python train.py --n_kv_head=9 --head_dim=64 --d_mlp=2048 --activation="swiglu" --norm="rmsnorm" --bias="none" --init_std_down=0.0 --lr_mult_o=1.61 --grad_clip=1.0 --schedule="cos"
MLP neurons of a small language model. Each row is named by its layer, matrix (gate and up: input weights; down: output weights) and neuron, and shows model dimensions 240-495. Each number is 128 + 24 x the weight over its row's rms, rounded and kept within 0 to 255. Numbers have three digits each. A neuron's up and down rows have the sign that makes its largest values positive.
After each neuron's rows, "fires on" lists the tokens most often at its 100 highest values on Wikipedia text that the model never trained on. A number after a token or word is its count.

L4.gate1181:129136133134097111118177175135132109107096146116093164132114169102104127096131103110116163159123166116146118141165091109133117126075154124149147117102155118127146133093128140154119152136148106101087105137127079111137079143104148141167124133126151154125126128100127108127084123126160141115119082167095108100110103125128134119193165149150081155096122110108142137110136140089065173108120205166128152140131138162115149131135090125127134138144123118121148139123122130123163180174143098139166155134121097127162124115137133142126082113104134122108150112103095107098132106170157145118153117122158144095138091134116115120158142114104135144124124073142145146159147125128108130150110140141161155104098143147082108110159170148112137133144072090117154131136085111124135090159063142
L4.up1181:107129146158113131137117151119098172157064117102126126106175143142165109153138146116157124119120138129098157174143145106106096082136136161113106112183099114119111107138123105114121128154150141074110131114123104141093172171088073118135105086168154109135151126190098074156122132113145103102130099115119195080098121153117093138146154133133090094151156091141103118115113134122154138144124134113186131140127140134140118126134130139155118100144105094120109100129138109099098143092157117118110114086159107114113115114147159062159155101104156117171113120124158135158171139135142126118108109131128099164159166114145108131118116110139082119107101096128105097127106138123121173130098121134120164096130161116114123087085117143118129138138144135157138200119126133126138100093166127
L4.down1181:108127141155108152166128174137133114162146120127159155118078109156181077128142145175177116128113125152126132111140136135144150154120117121096107117156171141132170100147083098170141124127115129138124165124102127142133161134151109121160116116091110127104151103107114126134130142101156115141154154150121162136142156154140078137141140157135131163128149134127150155136106159109153116124138109120137127110114128129128135139114127124122134121120075071130136129128134083164097128107109147110107135112081136072130103118190186107103160101108110125099141169131117161113122142136121112156124149126127163128099114156120087109127158110118118150142060123143138104133102132137159074093097101154117162121129108099107119112118114120089132106091127133135125101120121115085113110138152112
fires on: "| " 35, "is " 34, "holds " 4

L4.gate1137:093113110117160119106141121121154134096103137135111111109109139138168146121116114105164125092127094113122135105194134117192121125141134142135152118103101129102119122095154112097153102127123112164149159109130177130127078175148122148119114128121134078098170122117122108123096124114118116107118121122121163170126093090139155150099143147107109113126090135160141109145120138118167120124136141159131089146134099113129084142143132137152095067117120129161097130157118102130088139119105115114169153115131124128153135152123110097123126147156142131102099175093131128191127137117093158101087176169155128144121102068126142137133124114111151147138150098142130100127116089100140121138127105077132163124126118119102080120119112118154162170147166128171075134136084135145115148125112151
L4.up1137:166149125112120112184124150143120129137153151098152137153138114131094178094133123172155146107110125104134159105136130136123103143092168131105098148157135150101135171149141142185132146137131137148138131065124105139127124134138137129133097161134126146102131155112125140108118151104128073103175090158144137134166110164099149139129114124132156171108124147142125107142103109112095070172140202096113130119135113108122119132140147111159117134143132100132128120121149138135155130115143136108161178136157111122074076136142140129089153134143134169148068065112085119141124158145136151140133125121133115121160102115132107109146156099148100108139105142120186122160141086140122150112100168103118124065133106105116159111097170158138126117149157100116110126137125154132137137144108135
L4.down1137:136145117204117183097086125165103103144157158129104146142100137156134133130134106107108136119126123137121146149110107131084116105217129157121120117111128113112169129129099089103132137113138130096122103126150142130148111142147085121144170136124148115181155118130084146128159129122141121096121136147130115137150153139110110134166143083125111146151133127123152108131142106097138147149111102143155111136110156130134125104128106081134125145158066125101082111126104123119126183132100109142113174154132120139133154123176107123140112101100146116090143130079134113144086117115113096135105123095164138121142137126091094133146087126082157157139120149126146067121122167064113140103190139124147109117123120071140098084128119129111131150145146134144084122101129188137137130152127128
fires on: "In" 21, "in" 12, "Can" 10, "without " 9, "can" 8, "Squ" 8

L4.gate317:102163104100124135167141117110123130147136146106131095143110129139117104087085112092142123135149123167111151147201101156135157108080135144101126134108131109160127155112102131120127131125118110106116106127121160108158135160165115150157108104149183116161125160175099119146136151124143109143126164177150102155115155152101143074143206089150100076134159115138097147091115136150155097167120085137152140114144142091082113140187122130128162102144125114119126162122162106099113122143145135123100162136155136108114158140160148146098105165098100151116141179124105142120132120126114144143148138143106121136123181171116171146149148120132096112146152134154162127117143117107106123130125145128126125130137147170112116105126158147109117158151110145133130127081160156127146110089146103
L4.up317:115159133116162131139136094091141085095103121137099132115143117105101142151142141122147136079113174101135141112180134118128158125104170102133137101120126125167115123109159141103136146127122159119126123162110115088105111186125104117124141157112156149163138124141127107109103141131121120174134130123136101105151144140159115110098147105086126140152140154078120094092111126131107103106116152142120140121133132093116109150102139143107144174145141098106124120142178086093094113140110119120125140158149160160118100121120137115096149117125124136087107165128110113115114120114102144170097132160122074110136118122153152144100111121093128117150125070123125077156118123136103138126130159146132135137101088156157089139107150118154109143141121114172103112105144104131134123120122080
L4.down317:151136152122148118126111113096113113081114164120132111099170139136144125105109123128094113132132145085107116125159105089105135120087092098124135130099164111128140162121154131145128151095139143154150113121082110100093104128135129121105150101127109121113104079134122168163145111141096166125127086110128112148129153160134094140098163155121114154086145119161129111140128125107119089164143146121127146093146152145126113101120109123122089098132116154166163136121125146104141099132106135151093121122143145138159110146126175153118126147127181150115129116162164152177150130153179149159188143136128137121124103156101130128123132087130140110136153125126100097150108132117129126119151183139101169085063144072165143088099136130141119088143131114116140165166124123127138119105103138
fires on: "A" 40, "ul " 8, "-" 5, "ay" 4, "\n\n" 4

L4.gate1251:105112171102091130117136191137116098136119121119140137157138113124141148130194122103087085103112131105114169134166140158133116132083159140152155200117118119098139151162168123150151132121133147114169146145158087094127113119136119115154132132131139121111132116113151127097140155112122124169170115073149136100048107156082092115156095148135123163140153082126116134146130151138143116138119112118115066134119112118182158127134141137114197161154136136124155130144108145156068138115148173117132118136159138114172105180094126113100145092078137143137109126149159128162169118160115097131139123131149117135101165119147148099081136132145116123124164106194098149124099116117156142140126116150170101089121089145148116136123125148116097145142130179180134134165105149179106184115104068
L4.up1251:135105141115163156158116159141134107139145110119147105170158158133134104171126129093119100110137153153145160099126106112116168153124145105148166147115136113147135118162154117147142122109148086136148151095105089161134122140085105098142088133101130108126141090158141113095124151122126130119165118137164135114103130110132132107166142125145116159122136119139133099086097116122101161144129135128126185125130129074152138108079146166158130141101187122133168159133143080172118125076153124140148108128169205120118125090145141105110196136098166181071125071133099136160174169142120139163094129103163137161116169110161175116156139125131108139122113108145125122125114113119167143124108089131156087101110112124112129174136165147152153108112139108149152123154145134156120143138173179
L4.down1251:135126144137103136108073122129143116110120149092118164123116145092137138171091097182140132147161146119145143177141134087149143146149083116109095149128146153105154090121141109130136143112115146150094123127139156118127130128100092105095174168102135131128080129097146152112098107138102143178123140128163170133103118118154146201117146143160117139099141141110140165107143069160111121109158094125131186136142129128117160134161125125130151114117145140134136151110120159139115125129127082086119165123112115124099148125166113113098099111126128158141137162101128103123140144119159164141074117123102106059143082142136129164122149141100165118160117108159099125113123135103111116139132144100137107109143133047163142130125123121108146117106097159137118113104128116114115113142127130
fires on: "where " 22, "that " 16, "| " 15, ": " 6, "The " 6, "= " 5

L4.gate210:105122164127097137103154136105116106160106131160102096108142135144118113137175099161127118139146116136120165112146144138118112166101148138145131146142107149133086108107177108102117120122122087088119105101079153108125116143113137083114099141092124172117174145080124153076122092176141113073111096148112129099136145158112166139076142122151116133118142117170091123135104154126111157132104084145064119155091149102166115143120116116107097155107113096113124135131137137145150118109172109106108148130147135147145100153124098122142122154118124134154100157115130111126127117151182147146129159097142158118125123154115098132134089113120108131179119138153117131143086154164140110126122126097123144150161123151098102104125127153102120128068115129089101137142157088124110154135121136
L4.up210:103152107086132122130133161120146124125134178109103166123170133128140160072142086127125119138102129120128141146094110105133137130108175127127152158114108103145128149132120117132170126123115122127154155104121110125138122124108129113124113123148147116141137157117117174100140128138132110141121109142122109087131081132138143143091134086097187093137155121120101126178112140089127113144152075157095123129112127137114150090088152107130117114138136193106098155086180133130110131115120158095127115104101139148102164134116142091141137102072072128111133106131128096091140144097101100101162136129112122105163117163145131120119132136133129130075132152148116129076118115145181120123101121111111147125124128139130151162111131138106159152137089074116153099102115093125107167091155145
L4.down210:154108161188093126128143103096150123113157134123105125142111100160144153102113103151164113147117125111136143151156115153156115121110117057129138133191128117182144126095094150128121165172129059136134143100109125134137127107095157142135133168154121140081140082097135085124129140135130115116122131124094119104105104113127161142121158137155146134124112150170094116152128121152105159091117110144116148143145145147142148082101160136126092108085098107166170149114101134151133139126178144106091154109132130114130135095170123137144105125117124094112098103137134133113137123068098091117126152118097149139130153143108149137132125163128129146141135132174142117134155166175167143120143119161073130108136112179141126163094133129129094132101077111078116128107128119142121121149109121
fires on: "| " 37, "/ " 22, "m " 9, "land" 6, "Early " 5

L4.gate1554:154134144140100097177100112091140165147135134062130103133115111142074121148114175127144136153090129145109124151138122125113085133162137098127181130132140122171092142127085152105162117111081113103116157089139166113149155146149111079124131088129158126112116129157119166147138134176090096131109144095108133137176153114125126121121136127115101105125156137135105111157143125097156123152129134107150127198158159155125130101144105167125122095092111144115167097130109103161164123108126095082143142123146144124135146161139139145112106119081140143131101132177128098141082113131117109120089134134149139129080116110101151149157116122117092073125103145126129127087145149116112111129083150157122122121111162123117112146147112103102090132134155126124149100172101138110124179115094107
L4.up1554:116086075079165159127126104141149130096165100123138167141110102139140135155101131133121129093174104118126082121134114091124117164135105125146124076077074138154155112118156142122083129128152084135134114168164123101148141147111132135096138125114137103167107156123133122143138186129132115155119118170155133098139149108126130143128169125094109145164136110116122197094125109128149142123079081143149125145129142097129126157117146145148092123170148132094126108121172130132103114111170184163126137103174131110123125106113082134107170135148155121110139148131139074123107163121103111112097130099129069123134180114158154081110116083158131111105158125134104118156104132146115135115128108163095166130102149097136133167110126141129101175129132154120116110115103168125126112128142159
L4.down1554:120140095153138122143124089105102126140123138114123100160114180138100162132117112196129108117113117143109149125133149155116114134125111170095106153163103156102130146154078116083105134142129144108142116132140151081155146165151100114141119092107134090109109153119085116102144105106123174158151111095097174142141098137094109111087097156135117136118107130146154136131170083112140160130123077106108176096102079084112086123113115156134138158125119143163094165129146143181147144083116155168149110091131168108132141148173151123096098104125137103098130125123140121151148115142110159135116141085130111122137156164141121150141140132106122118106119148126144110142138131116183085122137073107132132112144116154127119157132125105159127135154105129089108100134121118113172143140112103
fires on: "-" 41, "December " 9, "November " 4

L4.gate1182:150123135086113120143146107147100108111134152111143160138185145134161115149113131127098109169138135173155139110127145131113109148154162137186175102146144147165088168109131109125140158141118129156129089146159154166126119064154141169147109096146138119098148135177095114137112173094125174098131159158074107152101160123090129120138118136096128101075116115083149084133120123124145149113172121095142150126145167123125118145169141179148138155116069108131144115125129144098045098120113118117150114095126094132073117164171094118116160167098165180140115113141141168121149110131141170094139086135153150120146094145141135104129125110112089156114117123099108100140127139120140104143148145106157096101142179126152140076087162084083103120105120125122132145122134117164138139149085123
L4.up1182:096151132115136096091165135131121153149118112118168135132140150137114133139104098128152073149124169110166136151117127179128070138140150130148136152115125130128129125116128165109084159116123103108155192096139127122157127125140138113106145154133105110094127149111128117117165134153124114126117082146103134098139156147173146144148132141103154076165119128083089117140128141138143126124117122135139116147085118191187127189147119140176156162154133157114115111167113118153117144172142087124067136096106124112118175092151119187147094155132142142124085152143087114134160115122148145129164152140122115125123157099137112174116146117154193119148154126160096109092146138116109097111129140107148154164150134147136134157091129123160143147137101134118091136103094126081142133116151132
L4.down1182:120147162110106167137092104149133128146178125130141129149142125119123150097123164107107100092098142118116133078180127146168120132163164121129118121123105124101126132171143085121069130127077125138123165119109117140125120131130134145081173067155155107156127128155129145149079162121158130161143145222149109117098123141127116103133116138135167153140110185150128147127126112124095138093135169124128116141161098150133113119143136106106115178121115106151097072088125136119070116112157107148120141150128130151079122136133146122156118098114117136156109137161145115147154130151189148131148108139140118158122099114125127118109133098133123148147124105085115094155092143116110110124115122104122114112136109140131143086136141143109141111124139097124139127117120109137116140155137115
fires on: "." 33, "(" 27, "to " 8, "in " 4, "in" 4

L4.gate1229:132126151111163137169144107097081149157122107155114128173140128146154124165129129148106146156142130141141183086148099105084158120129132125176101097129104127154097119113095151123153137114115130141140100135127102119092099140148142124113122153140104139109137121162110132140164140175089159123108149140104146143149139159088151146114122082095130123143122121132107138111141119134134126137133112092124143154133138128132113133118112151097133136105117126144143124126108128145136086101120134124130168131151076150140162136110129142148141138115098104138140139143136141125088156111130082150133113104117100182107174135097084117164112131117129145082116121118108173127195100107122134083150117146095135111112157123137108095117118115102132154112129134135138108116106131122167121117104109
L4.up1229:129134186119099136136146114131146137143130174147173134127122179140179133111075175114113183132136109117132122100140151099132143138088131140154156120114101143159149110161067121133153114170128147156155140163123142072122155079169134117133123106099158106128086112147130097110134159145138116147113157117147135090124093111105123169151114072119148117135118144114163093094128115128141164119093092164127141151162121147134128136123159100105087137144139102177152125073129112120143053101144152118099096091157112097089137113159171141109116130087155101119121136126112109132169136144136136100149099171140157115175155139101086091155121131141149103133086148145115111132143103106099119113076141166134110147106111125087124063098121093137133117165120116143120104086089099135113123129150163
L4.down1229:063117151138182115097116128144134108155139140129142153105152119128126121107178089116138095159121123140148164071136136156129103113097109119149150143156123111131128146094145114153185123144101176108142132164095106140073112150127092146137164154132139175118128172156102144105129137118150181162135110117132171127116174126150140115158137117106106140124076107086111164131142121122115100111116109144159171154103129126103132152128076122146076158155167141174123125122159104109142111157143126124112136173130152157109149111092140104149155154116101141136127139097125124148118113104146116132122132122115139125101149099142124131118162137131096165069159118120148146159134107135159152109159124076102163101128103117125078179115120172115142112113159164116123157132133156133114127125142131
fires on: "of " 58, "-" 12, "to " 9, "re" 7

L4.gate1:141127160144081132079117106087125123158111085102140100144104168122152134112124127162149187123070108088101148131178143112119124097123115146129128117146091127130151105112135111125100143119128100118092160148105122182148097191064117134117121121160149163132148090129137124152169152166162094136108163138140095135121087133110151162147125131139124149105117132117116186108132125095106157110156083114161102114149132132147140146116142119139119134164121130114111164155154144117171145097126135139095090123138139146158092146164115126165139115152113114072155141137099127151088161073118116118121149124115123131130148139121174110105133156145061125160118093112104113148073151172102108053162107122144107103120118119115106121140143133147160138107098114138139150141101132138129151105112122
L4.up1:154104120141116135096100153114129137097122146095121126129143112135122129152099091158110116127144127123108123094142137139099094142080109110114116119145120122118116118142123131139118126149098136103081116100156127156132130158106088109120138088088122152144118106093129148130128128145118093184105099134127102119076118119125139165159181153118175130151091139109114138130141169095120125111120102121138156155157145122149149133131133094139157127131135105131121140104148124101117127124116159157132134148128148134089075118098116136125103152122160071106135165094088138107128123170139130105099113117145119124097116116127173129126121121133135118156129147142159133168119114118112097124147094082098118143165147142093141166156098115111085176134150179162110149139139131129157139130153171
L4.down1:118126130140130149132091145122096133123168103105154101163157138116133123192150157075111173133148142169099060132177121125173159066103152101124095101133138090167150135121161117122167100132109145142152131113149122114132133074101156061143135134107115120155077102140168188134142134121114161138139111063130124139092100090112164167102155119168116132153106111113142132145110157123161121143119109120146106140137127132116161119108164100156130155110161091132113139077140163126165151132168122120142116135110139140104118110128127153151151122117172159132122170108119121137136155132118161131109148128156130151135129118154133130141124133083112134132134173135106134122137130141100099156127128131100126104113111142141141143168159152113070124111106126139107106116099160086155127118122069
fires on: "–" 27, "n" 18, "-" 13, "al" 5, "sh" 4

L4.gate1242:145125101114083123115134107117119142132128104142130154117136137111156175141115131095116158118118115103146146096094113133085135129137128100125144096168148118114169167117118143155174157147118113086096128105089108118113161131091091131093122175121137136125174116107145129157118114145166112130110153121116084096128165138156141127108128142154101147114161146115102126148095140137135130126143118150153136173156166119109158147129158148100116091111127110159109152134175118122127140141129189163182154138117161103096169159124093101119112177126155121109110147146120084124116122153165125107112120125110128155123146141115074137088133101111150115127082157116135151123117124138168172151150164133145091108144111101131086139111103107064109162146183162129150151143124136130164142177156138
L4.up1242:102073160111134132115122079144120100137094154132090116137120120145109146100147141134177109149136127119140160174128138134163121146095151072094081117108138162121117122138118126113117148126151113129176142147147098121129135141081125127092157134159133129169136133133133107136159111147125155130154098110124084135128158115131174165174171128133126087126143098113146138114100127147105136143132114112127091099137133132140143149157131130112189142104126143159140139132119200147153116133111135114132141139127092170127127174132095126084084142105120167134131139135122128156144165162123136173136099110143119155131152143118119141122132089058170112102118142121152141104133112133120083099148137100123156136102137114144108139144109122116132118118156090135149155152146150117145122150151119
L4.down1242:132107158084128152152121126145106111126110147130078157144070149133150107130107128135147139116140106117135134117143152120114172092118135140100112119161148103116121125091094140106142109125154115154152099133093133153094101159102117129145141113114152091128106117150108156116119094183140166168176107095142066112143130157159112124103125139130102094161113127092154143117077145149130091134168173122152083164105087141104087147131151102139157121136175084111154119172135153130120080147155132127100120160086109098118124137142160096158117121124145113128103130134124128091115089140143152167146091117140137170160175082131152123102120112108110134165125137095093133084091133123112148144129117141141107123133141120121170100130133105123153158105121121114143176169127172144148131111122140
fires on: "and " 38, "or " 20, "| " 16, ", " 14, "; " 9

L4.gate20:129155167118126131132147124114131114122122104157107143116140101140142143103105117102116158105141111124166129114132140076148108148105156122120115142108139101156105115164124125152153145151105186123125135097127140092137107124130094188100097114127142118130143148115120143136144139086117113161122148173108161130106102096188145136089100085123140142157132108111124179140161106121119190117134077116118164114115104204127095138150086162115123115159130154158109120126146110128127115098150116142174147110101114149110117120147134131121131094134125095099094091144131119115120109145149150123124137127145145139105101145117133146152081149150161160119103120151130072135093138110130128101137129126104161125127127098103123097167098153151083108129195107141149125117145146119173117126145134
L4.up20:143119129165113124149126112094180125134097143136160142139130140127139095133126119151128162126124124131161132110128140107141099134099115147155140102098119094154140149164126125167117122137120132115117115105106142134152062152075059113122165165146099072109100068136164104133138166119097160144073171143108129140093168107106159130102149111093112122094108174111144096095139125116123138166153148126092145120106122122113046155095145139138115131130090147115127138120097142106128093131121142115181122138135081071127134121108139118125126125144160095143075129094100141150133104128128134136114138131121126110146139121133137124103107135123163117118121127117143154083160121093116112091128158152094144115105123125061164102134139150167110193118136122148112131069141132129134114101100161
L4.down20:164127146117122090133121157112104203105151134169137134147118115122143141137117084121159164134118149147154148126163181165160149100092141144181110183135139130080108135133105134113123113180177160090117088126121138178127091129130144101098109123138167142073070124125104104134149114095112114101115132117151135107124123132123151178123126096119069107121096074140156130155182176105158129142132079085174119096147149113113133128138143128143118108148142164161120144131127111127102142154098133119098127163155082107136115118108106122120109092135134160143146150147087109147122116056160085134114083143112178078124130104122156134091147079143135131110179156147088134164077177141128135128124137162122140100107094165145109137140083109150145096153153105169098109152158114098085121125086102
fires on: "to " 21, "of " 10, "n" 10, "(" 8, "t " 5, "can " 5

L4.gate544:124144089110093158138167141137145132083126122135149103151072154135100134114129107113066134135112107184112093139150057135166112099145130138154088123132124134181157093135114162106132131115119153129159152121143160130153159185124139105163125107117096164090109092157092166163085151142163112132124152100139124106105117093120120103152161106125187133118128160172123119072186133166150138143153099101127121097166133146129145113130113133151152149058125122099112132147143142147180138115137140129124139118112121080142174122083112113137136135122104096122143121103142079105127123133083117112132127124123149099126122118118126161180154125104124147125149160123091155172141126124091176183143103143133137131133131152165119158111141137122104138124104080155131141132088141083133089127168106
L4.up544:123132113111121164123105161156104120075096097128146112162124156104152189099073116120140129127095123106113103175123133132148143128172120107147120105158109160074120135108111126133116129109114092120119168133135118166148108133163156122120053125119093137157116087120135073139148193115163130100087125119129125137093130146121177191112127129175155125157145147125138088133078132150122127126126091142105146163111142164120134152145129105097139127146125135171141121133133171123145112089124160119100116172130174130110114130129132118092154167095130136122140119127137115120129171148139104166115091129122123117123107142125123131093125114137147152101158149119128136123171123164123141128104143150114105196173114145134117131130125083157131172142116076153123170089112133105113129102121159
L4.down544:099119083104084087129140093132123110102171151142126128135111132130108103174137173119137075137114116157173138157119124122160065083133103112104119132159134111111172148130105142113106102127174133108130144100140127146147152127112106150118111112086143102116136101121135112156111082136119100115086120157105122131148087143179096137171127114070128081119107161144109156135153151163150153135116105136135157121171133115165114126167120145101178119141086126131113164129144167103134110124147099082124143139139152132129160132144154169124111139115146158087114175114103086097096111121107093087159119108106118106113120153127108150120136161169154102094115143132116150067106128104088133151092103120119137161149103112121104157130062148192158139115147148169090135155104110129126155150144161
fires on: "based " 14, "ome" 9, "ame" 8, "ic" 7, "to " 7, "e" 5

L4.gate1261:137093177121175119115121088131145134137129113110138132123103145135125119147106144116131102124067143142122134173151133121189146124139113144113127087148067134110134143182127142099113133164143090141128185093085158135105133155173083116124101107146171178122095106099146156138125134119069070125139131112157106141150123145129134111205143156172115148105126098173130144077130104084132162150109184162138140157098157125076115153126156149124094141141148115111131176099098131186144129118136155134149161113116161067144177176141109126102115134150157144155134145137116096097101134114119127121110122132150125125097166142152177114152150117124104126138167105116104148140149136102161162131116118152110150145129177106115114125160114110109116121135130140104109123127142110152143121147091130
L4.up1261:131116156075131136125111099122144110110137130173116139142155129093099162132123114136132115155134150161117141143111161148134053142104140127108127119167123160094106124164114122127125153098118115118146151104150090137148102125113110114160150184133160159153082152117105160110113127117150151141126114146103166105163108105128133144129113118117162130138117143116124106098101165197082117113137148126140098086159133078134117162134163134130131142101128154127162200133147147130141091133102125080109129130101137136142123115091106094130145134168120209154131146115101148167148144167134109178128096120118132180100128133126121133089117133103150095113188096095159159145114146091121129125152083076129143117112122106115112134158099100145141144124119137125148135144104146106154208120131080
L4.down1261:133092097144121079120115108104122117114112153158164136161168148112138116076090117149147094151152135137074143129119148115163155146087091117094124141131144139091106120137101130094146089089106130152116129170140139112110140136147145088146161111107141103156139151149120117134109130129164145138149098131174141134126100100136140111093139132075139114133147101126145186170147133152143119145125120079172128106142121154101134114129130145122121156086153109110139100177150070153136125113081135127127147135105107139134108157115157143100135157136107144095132135155147113123081145128132165141122170145119148121089135120167139104168149134111169124133117127122106114147123164117127101095110124158139148104163077138143128159150127180117127115126103122159174127144137130123144099086120127
fires on: "-" 54, "de " 8, "ibn " 5, "Al " 4, "=" 4

L4.gate936:105137121111123121106123116110114092130174107136094150142126171105101123108133135144131117165062120088149122103136117166105140090101165147107168129136132110118145118129120145117170105141135158124107110127110094114114178142161147128125118123130200140133131111114124130174100150135093136124101100128120111106140140163153152073145109111102145113123152104113124111140150119159098138138100084130171116105121145113128132146148121151135167084153145125132079133136182108121171126145127167123096143133112184131132127145074129116105102144151107092131121187147158125122154117120156177098139101116141122153129122126109121155138119106102123084133153146163156133167138129147122080156086110128094185122116076137134128152125182087170142075077109162155120122133153123071144148136080112
L4.up936:114153133093135151130127111133120162134130150109105155124197192099119124111096107143140133153098148129118097108102150109115126127097103112113181113138106094111123162108133110133156152120150142106103140116107138124142139125118166139081131146166161140146091056143139165146130100161101110122128071145114127094132109174158102114136160118128123098105126112086129136130113082101137122149133149084150115102139142139117141143122130136139140097150150094113083140144116151103136164097115133150125154149117131121113170154103137094111099092165115127143102118131132120097152137102162147134141118093102109156115120139125092150090128126134122118054158121146155119109145138156139095140093112153117156104118142146125191129174149129147140116111118176143115154122159142074146157169165157
L4.down936:146124133106129136105137122112147091138123100137097118157142125161157146109106138138138129138113112099140125090158141129133188125108154152127125168143187137070136107135109123103170152119168142135125089136080089125129139182129117143114107149124158109147122142148098118108149115132149130110101166122120146147122113144118142148137090074109151106173134105142138160146113187152105136116124166165149135105145127107144125123150143093167157104159124104117118157130118119151153151169132111090140137104113153171140105113113134157162129131156148083106128112142104152098167145108145132095139130116136130110135122093082123118135142119116152154106167086166126114122097142118095116123095165140101162124133080070131086152136125113147153135094140115151106093091141159080128128181075150
fires on: "| " 48, ": " 7

L4.gate1542:133148092145076106064160129161126094084092106102127153128149149131133122143130117141090114123116105130128130126123140182142155130132132138102104158143119120118179143165150110152154092114095108127120134165173090181171130070143111179173091146178153132109164120113088149135142124125128157122129141108098130138130086125118152082153117140134126149147127058144142116120133102142101119135143127116074121126117125080150129161155115087149169092111092141112131157096156107106099131158107136148135112154154157112120093162126118125078114119154115117155107138174115112132159124106142159139122115160141113156130147131076112176159101170122092143120113091135150148110127119101090131121086156120154139113141139103119105090172113101143114114122145151109116115165140103105103145154103133
L4.up1542:165151114142109102125136129107142139086122107150155130145147151117146106130132129158139149132130160157148143160106130135156139123114143121126097125137133102145135118114141137144179172111133118117148128150143136120107158116113091110145155166100116108123157064122132131122147144114115136096144140095115103132119100127116098076179134142178078143119166082151127147102126127146125155111101110127127108085123138159169119076157095145135164088120137152149090154140141150138123135155140118187167079127165110122119165136144074120124128072119155133138113124144132113120154126096100153146143137149107137164131130131159097118116088138143094161117148119104127091064169122107146122128086101112135110165142113134102160085137079112120116123128125125108062165132116115140118115149110160
L4.down1542:173149099112088102108104148088123124130137161123166120115148095174095112127135115125085153137116143125101099125120138118132096136147125155151147150143146124125144161138168104142101127156101138123121145127175166092157145110159130119106149107173163105092127081128133176143093094098169150113095115153128149129148089134114122121147113145112139166135110144139098146161115108118149107067116137170122138168113123124113150118121144097136111152100107150108127122125112112108142096139110119094105172156141112102154134113135160144161114126097110111084152123129120092073117116088141094134102149151114121140115108085081124160098123122115132130114195133124101093092122146110125121097091162130129102108133125138112128138124146133117119141125131130147103103152130127108107116125139158
fires on: "| " 50, "ic" 16, "-" 11

L4.gate875:107151131140150146125120155128125119154125126106088117113109162122124110132132129137157150133180110110154120136090124088119121126130135152120105129158108180103065144116114117154172137131123121157154124167136141116133078124099130119132133136161110130132148146111129117163139049112107131108119138149171135150092131101136133118139159108114083136156117127174135127154137144126141126115096119106161127124067142109099135115133109125150150148121095087161093173144133128092205128115119107130113112137128109117142124132112151123154119179131089141111106169115099109139113159105109145159120135143152153108165146126107158124081121120136111130104099106189136124138155144103124134154126124139159173161159149142149113060158131137100150136105149120143203114159167131110155143086126157
L4.up875:168120083085128135137139120081097096119148155125117131144095117163128091124141161119105156148109122112144132139125098150111096138088125147090125127154141130083130158123118165145140088153092097133122113113112090149143140116144182123129128099146090145125142143114121149119099168121105095140107166107113133124117100139136129104164134166109127094167082128132106113172149161123176089147097087095161117139139138131102121145104129107125110122138158101147138122094101112137124168145142114129146123138129131121146126113147133124106165156114124091137141106123140116083086099135162148144099121107144115115133099096123107146124116132184131131131155115176127137113184135154136105116135110116143159125122127160149149089125183147083111083104143109149117106138118112143108105118162097
L4.down875:169148080126151137075133150144131156121120097098154115099102112115107150167127143151128128103147172120171135131175141131086156123083141106140130128089106135115149143094112107165105130115143114139161137160145121131101100137107148106143118141174112100142125120140125128137121089105164089115138154146144154161128157128162121136100089145133127128148097111106143133096118154109133130140095117148127090119132138100144069129104147103146124135127108131140134140169089111132104126153125130129142154139084130146108176117098156150116140133126136134129169151141121125128101148165078118149088112125139097113136134124130148111121104114122102113138135075141153086131167075109115151150079178137129126079122113099171142119131122096157109083089165137157139078143106119133125116124150139
fires on: "-" 71, "ing" 5, "–" 5, "ü" 5

L4.gate987:111109127157117121131125126129143106168111128094151118144123127152137081139132126113150120126127088203146105143126090119124150066123148145112105176131127111117131139140170128117089110129153098171138129124123115123134125153111117110147080159129123153094119143163130107083098127139067114129095065118134150113119105133146123138143124148163085142134111127105132123103118138083132142132140117116104109132151137117135152133114156147176098140126138107128120116164087147089121109111152148119082120103085102157110139135183141113112138083141108150140129119146099160149129168110167135120105127120094093136133133072132128110140155113156122153096103160132145101130166118105144164106137121139136133103122155153116134167131159154134162134111124133127122146152097098121141168101109150
L4.up987:132117138155142126108146128104153163112106111135139133121159104129153095109111134108123126116138126105111105141133122157147139156138139159148201203105120087139110178115119106081139172089159123117131131126184116123144153130106162129082164144095128161129131081137140123136115119128104153131143150146123143139129178139133119093111126119130137173134140099138098133113126122119129160145109154133074152129168115137113101064107115150140129122097121159115129125148136143154142124123147168076089084109109163096108070182147164113128170088120116140156071118114092122133137160155144152098131151153129135142094082110122132123153117133159109133107091143144145133107169140128110149186120058118126118114142135093120152151107125123111107146163118124097097164128123129110136124118114133
L4.down987:117144118111097129096135165148130148171134082120141150134094107163149120191128165089121128115192121137131150089104132080104148150129144130138118148115134146165150148125113147082134124096091112141126110101103138096104133126147113105123141134087115133173140164121163148108130148113092102098152136160131134099086140061150153166144121096177153090099140131158109115112125137134129133133141157104135129141132115149127169129150146155136129158125096141125120108105107134128134133102136122112132105131090130095083115134157153148117093132152058136134166140156139123108127102108134133110127126107124092111121074125115158130141108169147130138111111106159092166154142085133109134172097185133126144160120117095126136111106140121130146156163116162133151153117135116161104163150103094
fires on: "| " 40, "', " 20, ": " 15, "): " 6, ", " 4